Weights of a small GPT-style language model, trained from scratch on English Wikipedia.
Size: 9 layers, width 256, 4 heads of 64, MLP 1024 tanh GELU, 7.47M parameters.
Architecture: biases, tied embeddings.
Training: a variant of Muon for these matrices, 8246 steps.
MLP neurons of a small language model. Each row is named by its layer, matrix (down: output weights) and neuron, and shows model dimensions 0-95. Each number is 128 + 24 x the weight over its row's rms, rounded and kept within 0 to 255.
Before each neuron's rows, "fires before" lists the tokens most often just after its 100 highest values on Wikipedia text that the model never trained on.

fires before: "ion", "ed", "ing", "es", "t"
L6.down923 [139 100 138 126 108 139 113 106 145 110 138 121 138 141 116 117 101 152 163 118 174 195 104 103 142 143 129 108 139  92 143 125  99 110 124 121 168 149 101 118 125 119 137 117 158  96 145  98 127  92 151 145 155  95  98 120 136 141 152 110 156  98 124 131 156 157 121 132 140 118 124 141 129 131 121 161 138 124 154 141 103 161 115 119  96 123  54 160 116 138 134 111 157 116 127  98]

fires before: " ", " the", " July", "d", ","
L6.down96 [141 130 126 125 144  85 105 125 106 101 105 105 141 149 118 124 159 146 114 116  85 138 111 137 140  95 128 167 104 125 127 155 170 128 141  93 149 131 131 122  89 125 128 129 194 119 107 130 169 139 157 110 131 127 118 136 137 139 154 120  96 111 139 155 150 126 155 180 112  67 112  76  98 157 124 146 147 137 129 153 133 119 130 137 135 132 141 154 122 118 162 107 123 105 147  89]

fires before: "e", "ed", "es", "al", "ely"
L6.down165 [159 114 165 165 103 157 123  99 152 163 104 126 127 157 156 135 125 104 112 123 118 132 126 144  63 112 122 107 171 116 139 103 140 118 112 129 130 147 106 100 123 157 137 127 149 147 139 144 121 142 152 115 130 118 116 142 157 120 128 149 162 108 168 157 158 144 151 144  91 146 152 109 150 170 124 131 153 124 128 123 126 127 118  88 134 150 121 134 126 123 111 152 144 110  54 132]

fires before: "ed", "s", "hed", "d", "es"
L6.down352 [109 144 112 129 154 126 123 127 158 140 162 115  92 147 134 124 142 122 182 119  74 129 137 138 114 120  78 125 138 106 142 109 134 124 116 103 140 101 163 102 120 120 163 157 114 141 141 102 119 126 124  95  89 119  86 139 123 129 118 144 156 118 144 139  94 139 193 116 113 125 121 138  93 144 141  90 115 169  85 114 147 117 145  93 193 114 119 127 139 179 115 145  76 131 132 172]

fires before: "==", "===", "The", "A", "S", "In"
L4.down593 [127 153  90 104 120 130 128 121 150 122 116 111 116 154 128 118 142 126 108 141 141 131 134 131 133 139 108 117 132 119 136 126 134 131  99 137 125 120 132 130 133 109 130 130  88 129 143 120  75 151 102 131 126 119 108 130 140 133 146 129 138 143 140 141 128 119 157 152 120 122 117 125 108 133 120 113 129 136 115 122 120 110  97 126 103 123 115 108 133  94 133 141 127 122 155 102]

fires before: " ", ",", " to", "ect", "ib", "end"
L6.down733 [133 141 112 132  99 168 176 164 134 122 155 111 119 106  94  97 125 136 108 113 143  91 103 125 113 177 173 133  86 174 154 118 169 138 129 144  89 128 118 130 152  69 120 132 131 116 150 102 108 124 169 140  95 111  84 121 135 131 110 129 116 119 155 123 134 107 154 162 102 120 110 141 108 143 144 100 191 126 111 109 139 124 134 148 162 134 150 154 139 144 128 124 117 133 166 115]

fires before: "-", "|", "p", "v"
L4.down684 [142 148 119 135  98 164 109 125 175 119 163 136 149 176 139 152 150 146 104 124 160 144 138 111 109 150 158 125 126  78 120 141 131 155 124 114 148 140 151 112 104 118 134 137 116 110 121 117 103 134 165 164 128 150 145 153  99  98 164  75 158  95 125 105 125 109 151  93 137 105 124 126 119 178 134 147 133 153 128 115 151 148  99 123 146 135 137 106 169 147 162 136 135 139 108 109]

fires before: "y", "e", "ic", "ied", "ion"
L6.down856 [132 173 142 145 118 121 152 106 150 123 139 144 133 169  82 136 106 130 159 117 147 154 132 119 132 140 147 104 142 133 156 148  97 159 161 154 102  98 118  82  97 119 121 139 182 125  97 151 117 164 136 136 106 130 148 110 124 137 158  90 105 178 156 125 112 161 134 130 131 116 144 143 124 117 138 133 104 152 154 152 155  69 152 102 101 128 129 117 109 146 137 143 109 118 148 124]

fires before: " |", "°", "\n", "5", "3", "11"
L4.down651 [121  80 175 152 102 132 152 156 128  94 147 123 130 111 107 110 156 122 111 139 139  72 135 145 155 156  89 111  94 132 186 131 130 125 122 114 150 134 138 153 115 126 126 147 189 171 139 137 141 139 148 104 137 156 109  60 144 146 143  87 164 147 104 121 158 136 112 137 115 105 132 123 137 103 117 171 184 136 142 137 146 153 146 112 102 142 131 109 101 145 141 104 110 153 156  69]

fires before: "==", "The", "A", "===", "In", "S"
L4.down844 [121 120 119  78 112 123 128 134 143 134 124 126 115 134 124 127 129 110 116 130 132 138 124 129 135 127 106 117 133 123 139 144 134 119 115 120 133 132 134 121 142 122 137 111 108 111 130 132 154 118 135 148 131 128 120 122 128 125 118 124 124 135 128 128 138 120 123 132 136 127 121 125 135 120 136 138 136 126 136 128 128 126 126 110 133 125 135  99 123 117 133 133 108 127 138 121]

fires before: ",", " ", " the", "4", "0"
L4.down163 [140 131 106 132 142 149 151  79 173 157 166 139 108 114 121 173 112 135 154 112 133 121 132 111 111 169 135 138 144 128 106  76 148 131 151 150 150 145 176 118 135 119 148 150 134 164 196 111 109 180 126 111 112 133 146 131 150 143 102 143 157 156 147  92 134 133 171 152 136 104  59 123 134 130 135 107  87 114 112 144 162 162 163 104 132 157 124 112  94 156 100 145 149 120 136 101]

fires before: "-", "|", " ", "l"
L6.down196 [113 154 153 149 124 166 134 115 118 154 127 114  89 137 149 120 127 139 124 103 101 151  59 122 136 177 159 143 141 148 107 125 161 130 132 104 130 159 166 128 142 137 138 141 114 123 111 148 120 133 141 148 132 124  80 172 137  95 172  65 129 141 144 122  97 100 162 119  88 162 166  97 135 147 145 141  77 160 104 140 105 124 106 119 101 126 118 136 133 112 176 116 136 119 108 115]

fires before: " |", ".", ",", "ork", "\n"
L6.down22 [128 156 128  76 134 123 141 155 155 122 174 125 110 147 145 115 107 149 121 117 127  75 108 159 111 111 117 181 151 133 132 123 124 124 106 100 139 139 134 162 134 165 110 146 144 126 128  94 125 149 175 115 136 130 106 103 137 143 124 117 142 145  91 117 182 171 133 122 105 140 114 116 180  97 128 111 113  87 117 175 146 137 109 135 112 137 137 132  65  92 168 170 142 127 138 132]